Part of a small language model's weights.
Size: MLP 576 GELU, vocabulary 8192, 7.9M parameters.
Training: a variant of Muon for these matrices, 160M tokens, 4877 steps.
MLP neurons of a small language model. Each row is named by its layer, matrix (up: input weights) and neuron, and shows model dimensions 16-143. Each number is 500 + 50 x the weight over its row's rms, rounded and kept within 0 to 999. Numbers have three digits each.
After each neuron's rows, "fires on" lists the tokens most often at its 100 highest values on Wikipedia text that the model never trained on.

L11.up318:565496573521363527491515449561518594535538514557458547440432508559576513518445528504491449539503565598465457460530533497487564604428513562528445572451516483524612525497470568548550447446464511437465533507477508505490533484529500489522520474544538483521588539479530487595535443472481486447542454377457429428586454516548485478482501479424480473435400515450434525555438477556483465613439
fires on: " a", " of", " his", ".", " its", "ed"

L6.up184:609526587488597507452481434417496474593466510567560507444549542411560536591448480498519524466592511516514462510533441542518562520480390533516588509420537452458469423525549543378564525429513475531571527521454465431488431459538505465488435532550552555561538493467526404465489520522519465424559460479500495593491452516538524519512468546477474388414397543468543496461501563552483548541446
fires on: ".", "n", "av", "ar", "em", "l"

L6.up441:531483491475588469587496478586486532514480491460548428487530441473440474483530522484481571536553417511447552441525551526458456462554540573427565541548494528532545441548531451515551597515561441479535537471499488438497588483578560528504411506561475495553438492486509500519454574495488504552558424515424550465543493436534535400435484433544504492640411470513478532435490560363509477471371
fires on: ":", " |"

L12.up10:482460509532519531496521479486458539539487509545581495556450471467418580405495470491534465447550428497478451516547396505542595536418507614432489542481493497441458514472494587536468614609507539494532428422511573494395536459501614559470565478513456483477503554453504495521483507410423578445439399474555510570510599524399496529458477466520489445456535458530501502541499464495547570501621
fires on: " P", "8", "th", "0", " p", "5"

L4.up30:452556500471459470481441440543535584465457501518496446462551499545547513544528514523502517409501518507540455518452480502492484459513517548596443430485529568558505431464541522475443565509557432525554523564567468542476406526427485476419460498548521488508478454495549438499610441509482521517547448487571484493502527425508538414541607495433530481535546484504495444536495488436507476523491
fires on: " =\n\n", "\n\n", "end", ")\n\n"

L7.up404:564548599533532469488481427498466478547446564460476413476519543532545466581536425559478535595550512613496534465490455496466506457533474552525479463565385552485465493361466378449597615530511596450468533485526420526532434529482556454567484552484471510428525519476465478522592478550534556487424537460522465450443433469563547478492539510506470502528467510499418556517438650568531531482410
fires on: "'s", " /", " m", " and", "'"

L5.up374:479441500508554544479508576473456583587480470534570505541511550492519478467419520451493425437507554561411433488501498476540499448477448596449574445470444412433550446580441529574482544489510514441557526413546472479433597529498535493481446508582463525505521519488500455479497472413504495500533466475580574563548500388567590435470390586469500520440576543481559510434580544521504541560444
fires on: ".", "y", "h", "ar", "ic", "á"

L7.up93:422465535518501464546562478452607489469451425527482554499470467505501503398508528510518523516502582501521433577624548485545562492533412514409478564553445493498536428529502519441583459475546567577449485538419449543465525570537542506437426542586476457544451531485488362477549552559367547537459447521597427515489475464484528495599465555505495535537486543505486522522372606493463420489479
fires on: " d", " o", "u", " ro", "a"

L6.up132:576522514474510558473533461423574599507429515509527451502515485515525527455406518444470516512565466523439380465534495531612539529562459537478591498537478525542555462447477553459620502531579481551519426526503452444468428575478436445480452558355502642440565467496430430518488511526480507501627484424479545514537492504494547451553437508508533459546481550488535464466480443522481546491530
fires on: "m", "r", "ur", "am", "v"

L3.up180:540486464416561641551536495467558439477588506491475493571520466464531482481457433527573483537493506446441449467464488487435467502579496471597513447552470430446546529477592551528494465519396399521548527540489573451419545489521533477544472518574537519495430562569608502520535457573489430509480636500523507591496486584545552491435504433481594537421596408501561497580517455483510492461518
fires on: "==", "|"

L4.up508:561499485533551517575522551433455527531525433548541459519497520534481400466497544437541502526537401472449590463517506492475573484494564500533471491589490491475461453560545536502502502402488464476548513438508448470526543591516471508581488596546521479492433484452474489558491482570513531517552519462430477429370573390581511424483392418572452605590477518495601554403473517407406523498399
fires on: " -", " |", ";", ":", "\":"

L6.up202:413494484533542543496508482531455438548514570489487458536544569512478418447539454510609573454487533404469444465604501536489392498405540441491485530500415479517453585603484563480499457570467495557518587522503536503414578511552576561444530480499502599500591459526385531553431498520556464495538535562421407500470576457482507515477502529526465526593538517539537435492518633551514433479485
fires on: "al", "os", "ap"

L14.up154:506445437480524441485443558521429492525481540519530495425481542494428503468503434502442506597537541479407469480610525471484582487496504525537468537464516527463483601524386506496391503513517545557429442519557426485406521532432517589503392531468488412612526461557451497446586566573503563523525503418459524524421433441413605508490602560513421528531487533549405543525502525471467492515385
fires on: "0", "2", ",", " ", "ab", "."

L14.up270:570477395456472507494486619497502568489537485528472537525409440479494535500501479460578538490484434490443412492553520512504564598465510575499396490528519467422455549537424657579387424426473457496457447550477589409540502477540537451467551498437527427466534465525438479520531598544413606427607513555502575489536463526581564550532552513504495513510410448541436507463528435550464550415505
fires on: " ", "2", "5", "0", "8"

L11.up364:544416520568596587516547552436595473521504446482524521467441571499517419562537535472535461496523398506451551382519449458450523504549487559507514493599466472490574438510462581479519508526487566527469470523443499544485498460605539512555461483470516450536509557498473472508483452521491476437601464457514456403565526455502549463625527435485463453615508471559522435507486440568523446418602
fires on: "1", "ro", "–", "i", " after", "pen"

L7.up253:550538554501527503524571459552575492615432541477460533553589592514540487515439473441487504468561572429568524487536516401536485565472494465577526431525517483519519513478447457565562465538629471546503572469493534535442499538471449464606583447408486430420504520522435492548572536458573500565460425547584487494468523487386519472511499514424620578449443514605435516509451475471543542459440
fires on: "-", "°", "-w"

L3.up515:603523522426512468511420536536455511463557442609561495470508493524492464470529443524437535575453497495443571427559539558449507579522446487472562433524514523431446448526455483409480453534550464477447532557448475461483590471507520504507453552526522431565414445538443499478470600520467475474552445537519541394434512489585632397521534449467509484557407503478512533573541563418478563593480
fires on: " character", " tr", " gu", " reg", " gr", " ar"

L14.up364:591454430604571444527488552485478465428480488469553512450433450440476573482474501499453457475454467502569569570501537517523444552370457459526558406469474533561523581581547526453568472534473538521627591490482526523594520471433560562493482457546522515417551506448470589443534448442492507569493500498438536552529492484445403499563515515403522475488461377556471525604455436517435414556525
fires on: ","

L3.up373:496517458499552568509514448454503446506531583474575415491494500539396520437463485490471490589490477494522620455528530465579511470593579526462440404445482518492538527535445511390387512533483508535676499492523476589478448555428469470518604492541451518538490473446495456430417629547428514512409484502410583592576453470557466521529481575474520559505518550506498519420503452532491481560441
fires on: "'s", "'"

L4.up266:482493421489434523560604553485481459516545533515541463452467525485543473479570529547496517491526628515511521461422448459475397483509486508501548488492459552480567555529495475413547473509515528488457501584480504388433480544480472459397568493483497578470428486449537590430533546538490457479437441502461542505486436303403592515577518566508422522519551513558484522437599537483511588555528
fires on: " an", "|---|---|---|---|\n", " acc", "|---|---|---|---|---|\n", " prot"

L3.up191:530512614425440392543514582529448402526519475497480507445413612450515463502519509490554503506520538442440575459620500531501576558511483471507460563467464492521472505473494537499495520547458507475528505512470552406423424570407501526427508521574490490510516449523490549482459494549490632518528560434524498440453450476533498479532520446469456497537400499511581481418571563574516594435525
fires on: "b", "B", " Dak"

L4.up62:529487529548597523539488521493527562498554474459401510528447543523522480473437492459535343451528463504595511480505534442499517470578513419522493369554492532577430518399559453505537533499606566517512513521507486602504525538486523510564535445443503433450493483558534509602491514562541468586519539545447419484521466462558436472516489474454551451561507545443470446496441532447548583422537
fires on: "ap", "if", "f", "b"

L3.up404:428542483471499478454542449428425456547538576506648528437423605412521514525426519561552442475488538499587541518529476463449429474546424495527521459474482447481603444469504531440536511353492472595517508518486493512536475585448529508457538466535470484448538484614506547483531548500413480415522432447501454616449518477507566492512454486472476410521579526452485527442433522433474503588518
fires on: " att", "|---|---|---|---|\n", "|---|---|---|---|---|\n", " ISBN", " born", " married"

L11.up514:484443438543549520468486539560485498531446526525532561459485495561389494494538526511462452563496514528547468482509540576646449604510471424452486410485465558429560549512530473547486504547525510538524542480462544408473476539449634486576525493549580579508493459495455539465522488506521377494528566497427396558569413500518495491451491552453422509447521445446472527497487449539556439499547
fires on: ",", "0", "'m", "Y"

L8.up20:492540549497603441390603486522542499539553524407509412465422626577544553512565541542560509509476530408566574560540427545393445548440462461522511446525566522520516415434466532505551550478505424528529556474503493519516406647514477416475516513481477467543462499488510515559493515487523483656506464488464491460502503497569495553581443479493576567527522493548485491536481459441464480495505
fires on: "th", "'s", " the", " an", " in"

L6.up458:465505453451453501421503516492548563492580543550563473555401581463525573507413549519519459505511503499472583507535551564458617477499491556520552542507421404515551439526493522490621518478480545416516524508497462533471495492484421534547422502442591527512555527481495500469522518538500528508532407438467444566529469392569466508500440477437549474511519551482500538508418480591508516605439
fires on: ".", "/", "C"

L3.up366:524486585572508559552484547427438579527540523489542533547586440597543488425555534583601407485539469465483469479449503450530520516464502586456522438503496478484385375536464534435505531491559504486481426615419492481471469548527524481494463461554438471445395358468528466581444497385473567469474501554568510430550426587544539516478560501529499513495584490485465492552500531453492368437542
fires on: "\n\n", ")\n\n", ";\n\n"

L3.up0:547529551560491504562451383447433453537501509499590498436578445448451492501466472521409565424486502477441466542499473538439499518477386505526480513606577533506426456449461541487573546567555496516477524530489474595536514518551484489476524442556413540533549529454468469506513468479459566531481488484535587438512511414519530376486460463541492453684469579566579505501439536454514498572527
fires on: " area", ":", "m", " point", " average"

L3.up310:592516577480528577475437473507465549525537494467578482502548522441489504440443453626446508448541483446520559438452525462450501516549491529521535486521497588560555561526545544443542530547528417515516520559594375477552521523476559464481540475478465476506570507467493481464547510550462511372531452532512465467427489541570547438534575513470495463619470538531551438488494579379497476531451
fires on: ":", " gen", " f", "if"

L8.up132:554506485497553576516523544548511574600496479389566545397554578476456515543496519502494456467509532490462506394528486415407529543505556531560486427464484530579497477473586482559538456468469491560532531473490515489473459594541494492574558453479386548432448482466495561570482463504470565600524549545492553493550515507453543549556533449537497486525559539538472490491427567557598528580589
fires on: "j", "b", "v", "ani", "th", "f"

L6.up119:522466553539629515524499464558447534534496523532495457583498409431452545550448500529505472520547522535473480466518510504525457591479466563572471449410592542442532461561494433479587475565461448488507490426451497575370429547535485513411450518491434531430497473505466449442585633488564450520522637433435562468473438622585414452577510564487592513567476594524545520508487480489494600470510
fires on: "r", "ch", "w", "m", "l"

L5.up270:512427415513486513532529524548496492442442537483495429473477492437586521490467536576473419485475451499532596408512527544395487519569547450620397493508565491538510524532463486401469532463426436497567611512534502489431472500473479554532470574528535375539510447464446522472426469524532535637507589487428487499520492501394449511572526547452515531558494504503555511587448376547554501480553
fires on: ",", " also", " thus"

L5.up158:473450479510491509483527491519506539606545382512476504577474555510431525434438463511503508522535459596490490480549530480499464463581463543490444543540540531515565528563435514466537429488559496411625486520486565404543448496499530452487501437552497470606491452549548438519495522426538592471415437549464514567464480413537470532477482562389538524470458577540432497465457485484667501499471
fires on: ".", "s", "der"

L11.up7:495344464451481523411454444528449479497391422434554499510505577488433560564485534527426414506449583487446493570505509414542453488540547397542437518466448524379576535568508497543487512510438418464480482472502472564585535645551490451488494496453521479494439466539467482513492509487451463495564460517478487489427528450639449574520501472500502479555567380494466538563563421378445531499536
fires on: "0", "2", "5", " |"

L5.up560:460399489550546521477471537472479486456486421460496466495488564440584578548529457530480464412500458528504538531525609529519478406477521503556460563455427503527522470458537502508390582479529381563510533481579525557487518505486463528498508522476494512419541456594514466541581472400560552452496493536555523471416502491401557543560502487461492429565596496512542540494441473434500580548533
fires on: " =\n\n", "\n\n", " UTC", ")\n\n", " gradu"

L9.up492:438486651480582528604402501478487412617514468486513504608572498455421446486587454462543510460488528542477556495571447494536482559459559565545506502488435486542502466366566491557465497488549438571438578507513567548523532480481413584482499488471550534455463485522382461449522451415578481580522537467521421536485542461498460466489489516510579416445459502539527417560511455574528485516494
fires on: " |", "-", "ar"

L12.up507:434462642551485481448511572438563520505562533513514528486494438500408485515515451524478519530399556464462456576501476540509517436448488428485458548408587499436567515558496495438610529476514533512514444510428487414491512471536482524493527436501524543476519546441456484475464456526430541459408532507540499430604466546426470482519548556538515516432523417424464589519554499543474533497474
fires on: "0", "6", "9", " have", " |"

L11.up9:520516568419507493486557618526347489622518506519481498550480455513528429533541472483446453459485440448566548534420552533430488588585483588642485489453498520526445455450500549538518487618483461565438503430489520546484506544505551587530470502517519533479494467518381501517485525409541456524494482500472491541451589543522561519486437399540561498461532509485471507450513512472464545532495
fires on: " |", ".", " the", "k", ":"

L4.up262:414528503612536541544604505520454493485527489510450467497548463495583509439553448484443492529455495421498550420486468469477507407492487495527444470533366479549575447521581559559499583460539449497559525579565419510476506528488517525473531549510485427495489469530530434488472532471533465433439550445485488476508521513460410512565466526511534529598380521466494550504502544454411527566476
fires on: " St", " st", " late", "St", ":", " place"

L11.up13:513473533596443481475583451469562494517427416519527550426441473490438480533499428488528517601622526538502494448473522462571484537486528475460525493547431549529437492533522411558465459464493536415490589518413517567582542441523511513495383449431527494482578494597539468532449472545499568549514540572563556407499466474445465554462554442432548491521355495561477495543489547485520460458512
fires on: "er", "e", "is", "a", "ol", "ers"

L6.up0:549578474575576553473494515523592447538540530439483403447468450498447398449502542443304452442498507498537490470577475499523508561443437542510477516462486492549529494550429459525472558439425563479404520502504455479481560541543470505543522501375498486458536535504461422441508451489484487474457416463524438532528481456566542539506516514389494536475536546539506493475493470491552507542563
fires on: " of", "'s", "'", " Mac", " at", " on"

L14.up387:549390564458492496485478557532482484469469514537573435481527580585470521471536531464437506564425429484468465527435548441578510574482549459504554494437535504420429512552460447575494455459517529564446506463513527459542424534527575553470496472520460433559518542549413554484544553458439601421515547578523547464566404445517548580564555472532473441497509539455470554493528525458445526523521
fires on: "0", "2", "l", "b", " ("

L9.up518:428464493482433484432398542445527518481584478538519555506369529404462472442453559476448496443463506486555488485530536526493545523387530502535552466562501366545513522501484486523588620437450501453542488513503468500511445566590484454557576512436482517457435554462510513517493517489507533537481478415508441500505461616566474530528466541433424576547485462611488512573470501494566477499527
fires on: " this", " This", " and", "ical", " but"

L6.up383:486462488547508489441553462432520565443509450490459529541489493533519537444507570513413477480508450615505532437478494492533581375462505469605530573425509518531439509478525438479555574457511511478567427471507487597400487494493552455571456473549566443524478558452649493462454472467516473577448447492506424483535491528502590442541433515542564442482428471568466488416433530506470493480439
fires on: "g", "t", "z", "if", "v", "u"

L11.up415:462467505501440467560507502472449547537486411461563561488537491455449530545520417519558552509499483448510467576405466568524466547502614513597457518450452447460557485454539531424540517412545471558569563462357460438493561549579527470471526522444563531497526514482436445545530424482446422450523565445500388490497488624548451573469495477517554539458552456605511507585508467524420469482531
fires on: ",", " |", "9"

L6.up554:473494497455487594422528473366519438453475488504504578560463587476504630462540441481483550553514498482558517529497503473470485402545561391567466479490429537486501477469501552434603514451529501535594472556630499499471560463538559519499461540419556417512534528430487501526466511443445397453484446390508529563529493408581459537523553521474499485571587533552535466532496416524527519557457
fires on: " |", " ", "."

L5.up575:522476531561507535589469491581532471406479561451548496587433489423427451539507472567430468541542472518531520427460517489521498418446539534581507478566449455428485461491408453439538521473514524481588556570492420479479522561512444454579471471436553407481594487532481505543532489522483551435459462444508493562440480461566548516373501459494522394439581554509440538564452514520489518517520
fires on: ",", "'s"

L7.up501:518449555429483523509533522490489503440523486507476503412526429528506582550445506517422441592513531508458524552481529544504522474519534533450590407578475505591450542634515465586457493459473568471571430480493464514489454492508605531528522501425560513562521559521598542560454525579471583515387445410541548471434501489379496461587518422547466418607491515499532483506508502477501512567454
fires on: "al", "ar", "a", " al", "e", "it"

L11.up327:535536495521511577461491537462509489477567575449450457475432534565583476466525446530488540515547533456522513536430441528433538465463510516598513514565476511478559467428488450516476441538575472458438531495492505482587517548548560458469515559533476409589540524511577484461461549403509410558460542521369549553493472493460488556473443606451522598586562485530500523521491533618482452489490
fires on: " an", "imin", " ×"

L9.up397:494475459594557562483485474473490457530488499490507556504456555512529511468524459528489577585477510495482538558597472516442561550479546546386503398452504472560507570483436476526474453525482458475540538422436519446503488569495572489532457360516445504450549475450505486482494572595401366517423639459451561521557472553454494576475584575564526601364462571444483446538502456509484521526565
fires on: " expl", " World", "9", "o", "l", " sele"

L12.up164:470592649519478429536579466428523550520551423534407545483497555583497476551558532510518503449483495479571481456512473478509500550524478539474476435524518463401467520482564471493470546531465476414486460540399530441591495498432531590426508448576467424529462524539520479566534440397460537480518585545542562442501481478480564600437443558434421482474538496525485462472499548528482539461539
fires on: " re", "==\n", "\n\n", "or", ")\n\n", " tra"

L14.up566:438460448640525581471597621541496537572581505478483524459474469511451491494537546531483421601473533404471485452562413439470528478485447512515473513528529506450482541431483472467485467522528487394519565568367426520580530425515500470541570444468569542492451403459545492480576516567591510606551444544546522486535481518429482515606479510585500499450583509501508444524474442546508463460560
fires on: " Mar", "ac", "in", "0"

L5.up317:491467508510529579529534530496520497486477513477450512589516487537508518485511471527544534540422446422463455545534512486526484529441558566466514450406413475661557470577538486496478524488460438503515525498547423485384520453484538521466410541435481496489450502452588545560543524524495461485494573497667442473468514496459450407480529463491565500511490503378577579521503467467472505504531
fires on: " not", " st", "st", "'t", " St", "St"

L12.up25:525500377452388555535495510488415546474543433515594445506450554511598564428542411602451527546403526520507485547494482520519488523524445477544553528501382466500527440534424581586501549495488461429484571474494570539552560507439484505436468514516511421512454586463474497565436499552496449543522557464426577522443479504527576497480454539565506470475554454595496509592409556596416490464480
fires on: "1", "0", "ically", "ly", "ic", "4"

L14.up29:524447521492551513536514497502453416444510440515503564563498539449512467572515504403424462550505566489444531505511516530571420521452479402477442424491476564528528619513537461540482501451574526572528531477472600455472381436393674609505507534502593456472553426437529481499560557458519462485460496571554494539520464478516506509457564501498441506427457550460472442492504469502467415508562
fires on: ",", " they", "ly", " was"

L14.up148:478539504501412531573444503508488504468425453432584500532496502509535553524509467511483639605490498493477544466564564516495497456550582526490481525444468628459492542492439500446509571561538543501545510498445475449492513549475462531539593390493472440529493442581503522500552461564533522493477477420555521514544458438504453534410432510556499502467513464443492435460565372573417542384534
fires on: ",", "1"

L7.up313:531503519574428556434464539437559507419540594445601582357452518529468574428532542525443517405556520410518521458503546448472526484523488467491606548480493571522471529494554588539524486573509495473601528527508462541470465486496558443490496527529555472552511577514594498453575495506478580483491452441424514494543524456487523531426463514518461508568487417488508483451418543499404543501458
fires on: "u", "i", "ig", "r", "ra", "t"

L14.up529:606569483516571512443473590585436592479493534466498467412480487496460514433491485581510387442543527400519544528414544475498584510500538467509503533459432508464460469462532485481452446525518480535527483545406499430428506435487461585489498532553487437516544527542416493476490518517476421426562473447546602519441529554418445531523510517434623545439560501500503485546473547520365541455515
fires on: "1", ",", "2", " s"

L7.up430:554536499497511449473422563536518539583575468519511514583403553432518474530441575477487502414554535518490488502514541517593479585474461586541559505593475404480491474500482450485598483434590542524453528399441497456403463570485583463499466494582517491473603478472438429523526484396490475443490468561448467455523455488497564465549426518425443438487494575512507528549540510582592490460540
fires on: ".", ";", " city", " town"

L14.up149:575441542525418477520560503481496467457530604543571490467533481543468573531497483503592482464513502581549484487539394573486471529506434458462434570472562522497478485518507481579490497524542585533341554558494524521553509465571548439545509510488613473558483506548481457402536548462500609455424496514389505492512512472505513522454569534490443457422467514522447596500489419531492589446568
fires on: "0", "2", " century", " B", "8", "4"

L11.up347:465474477526492456469444499511509493477487523543496532540417512495519486515471532531540433574552568560560579420597480473496491527476448495443498455451468505432478515517473501479461563519582434574472522561481490561615555473447426571477483467502518529535500583430472559577548494491492428549527508506501623563491518533441566509508447534585559496489339510583447518476484455597459456525490
fires on: "9", "8", "2", "1", "4"

L12.up559:583559482439531529441444568466494467517431480552496469478548551570484411424519543466495455499564493471366526505576464526464479472483425432631542538587498490508466488467558502584557471537482488540437474406532465545503540510502544548479475599509474504568499431497429500458553583451563441524467491435498435566444438479452498442523467582425479461450478420536486462545492487541443490462472
fires on: ",", " (", " |", "1", ":"

L12.up27:624526475487519639461481539462487489550545503486444490496462525577467495353514418473407558459505476423466577554488539569456464447439496407483485525483483498564496517461443448489505551430535606475463476471471532509560411561475552486501535493450535452459476529539438476556480448565482471455563468512364408477507544542529508612549506573523510597521521468593404505551486451613530547408437
fires on: " a", " the", " an", "'s"

L3.up348:537445520502492478492502439569447569482514545520425505548497617489437427536453418569540477574447437435518550502614547494551449513533509523426561438564409456436503490432414425476510567520572487452494463465565547417446525458486503414542446420492525574491461505527449447512481526460521582516541368427534566443503542530401570474488482439537538507502486475548536498452513459546565529517507
fires on: " history", " music", " art", " Vol", " cal", " pal"

L8.up94:456456486530587477444462396533467581515555431469506557437506487466426478423439530499484527408517492424548406572544501544523532459524566499523510482518543525542430538496503413552519627588540497462562549447532553474521508533544497533514453559495499488527500491553490561530506617494495578406424392496488516504463481563568551498561492464440518534535512435551588542545530514509567489463552
fires on: " p", "p", "ip", " P"

L3.up85:577479493538483481452481533544483444490458527448419639525444486518494432506473547498500473422417521506488538488500470500454502494460424470497486589404559547560523496386551505526549442515459468594453444497616534483520476469447429657513458425509483432559509532570514568448484502519449569502553547406496518392470479538463476467512566455548502581522350505542571552470535578506528435494573
fires on: "b", " p", "fl", " Fl"

L9.up515:527506466456506477484451494439408567608450360594552503543515412588476511555475484465488544424492413486490480496547370556472453492463483461501548448551445452561562432623616524514489555465502465540515508464503544528526521404477485510459438452491497428576454445528521449517518552568546435415514481503495472548472489532497488498472506597479396487510455530515582538523508521520502512534490
fires on: " of", " |", ":", "f", "b"

L5.up542:596496548462484543437488478578486560479499549511504501486550453477593478519434440521504497525535557486511476454476462442479469587487472587475637532472469474525486482564499543496558480510468603488521380495508528510489523473501501550488431445497522455484488527549477494532555609438512425531551446493550579439563430585466444455495439538497517496552393520472491513378527499486545553403529
fires on: "r", "gl", "m", "uc", "ac"

L12.up341:547514541519441532409537467425546461431544447610514532472424475516523471521510518500543575423503599341557476472484534481468523514520540549507435452538559527432525505448470599416488519496535449478475498561449437391524450537442552530485521460456502479582479428569489521518494449500513619504479587469448531474495534431439482483456544474445315485564531489482553486434498552493573486546562
fires on: "\n", " |\n", "\n\n", ")\n\n", ")\n"

L7.up416:544502502387604533505532501479569357545459416538442550510566512484562489360514512566442483444503502379528510483497437512538482530411494505575535532442524524446445378476468457439464534465512494500498503470526505507394509525502494549553493474526510466474580460561443474503502489443556494523591496538527492554452599514506604517551503523410591471601499499496492514561534500510544506515449
fires on: "ing", "ed", "-", "est", "ated"

L4.up242:515516561529533533526520485505498498636532487498497531467482537453422517412492496532612501497522492457466533403512522487508541451496525517530537453452461546474492508503576537536427476444422515482541493476542462541451570465502520492539478485415478398520569585490467524448526478480469506531500566504539512453483532491491572467570548485437540512572599470430469570481334576443555410452420
fires on: "'", " /", " '", "'s", "’"

L14.up147:528472462491529596576520469485480500530521522490576481525481515460435535529570482578489511619448513544474529500466497445549464511467529525462376581558567438457439469487562569571539527454475507414458431485472504585548618459480499467528526379434493494478486424549424478476526519507462532454386468574489517474565421469558524497472503519523561531426563473496503517545517418507482489474561
fires on: "5", "1", "2", "0", "7", "in"

L4.up87:521452494535615516490463509544458496444525560444476495509551442481513529504391525475424466566476549533495548653480542435494423470442483488494521496432569453433431526583535455552400585419536531464552544482580489513366580474483495503441549602518514454448463605456509508507451525429490494518520560437566520567515540495452493517564463374505519441465502516483519493421461628485479501538492
fires on: " Cl", " int", "l", " cy", " ext", " ex"

L8.up381:517472496491547469488503528589462528325436492516468526499511515519577506463515497483455467372513563468573515640481550508437511588488517568518495586554504556561412469498535443577490521478474442497494468479400433477459512537524533572485512418510473483481477531520402436453468443508534414570590445519467517529513513541472494582561456525448515486525481545482507531443558454487433469460631
fires on: "1", "2", "3", "9"

L3.up78:435523462529506549503456429517539490521567417510449445481477526514527419470490529509463509484557472539608536672519486517473539512586460489457539566572532489473536464489526495536514419511437460510479549518516557461482428608494494518408506568408472435562531479526502404484545507567443462546587500495504492476471479516493449506522464514509571455457427488500483429532314498431469484531520
fires on: "re", "le", "ret", "-de", " sil", "Ex"

L9.up414:678420484408565569525628544392454506489482526439460517482455628556506523592409480472449533577393581461539535460497501559550493391434489511431554535509542546515473530462506440490552488566473447454467555427493542482525467466495618546410472485512482548534539451497489515458456449505513557574460561517490481451500497501463509499594466545544470492506455476476497487379531549515506507484562
fires on: " still", " most", "ar", "on", "y", " more"

L9.up210:475527527433546555526491587472482452494486434503538505519472514526551533452489505496485576542483531564542443464560460534532461483473566557464409582577534475536467497547488652489501502466454392505499478443511520434460442458487455534567560536510530494491448523526580609519496489532452473411545413516491455490450440416505515456465465457481549505534520518542602508417473480546519569478506
fires on: "1", "born", "8", ".", " |"

L9.up370:489475449452478508489463524434428538596399423489612527587469517499581562440425418467427546533589579583440497408474487522489509415519530450568491442526523568485501545524445577495496456435513440494489481413478475436498572462608464513431523559436527454505499521532456550451410507468465444413476456470588477514493498574512473484419520530524559510535466583563541492516462598541470494483444
fires on: " |", "|"

L4.up414:491570453570549463617475416533484469444420505518521454549537553442504458455476405488403477495532507519490508500582525414501464542481501525466516482523518462446445450586484509459596511560445491465569502480551436443435478488495528494525472640460434459491543531526483569541535477505551550372519654530520520579520449508486409545523573518558489454560553474420539514455573529400442454509491
fires on: ":", ",", "l", " Cl", " sele", "str"

L9.up293:527530509590562505535452537575582509522453471466480491497469466506495549503501513526405452483527432467464546536496507651443499470447480490498505521474464495510396501572476582565528485373506472480510550462428506418437474623491600450484502510503514565436467409605509497597498490414531478485529454462478430510529401487546547617393438523467424467490566443503513559547513533453487553531568
fires on: ".", ")", ",", ".,"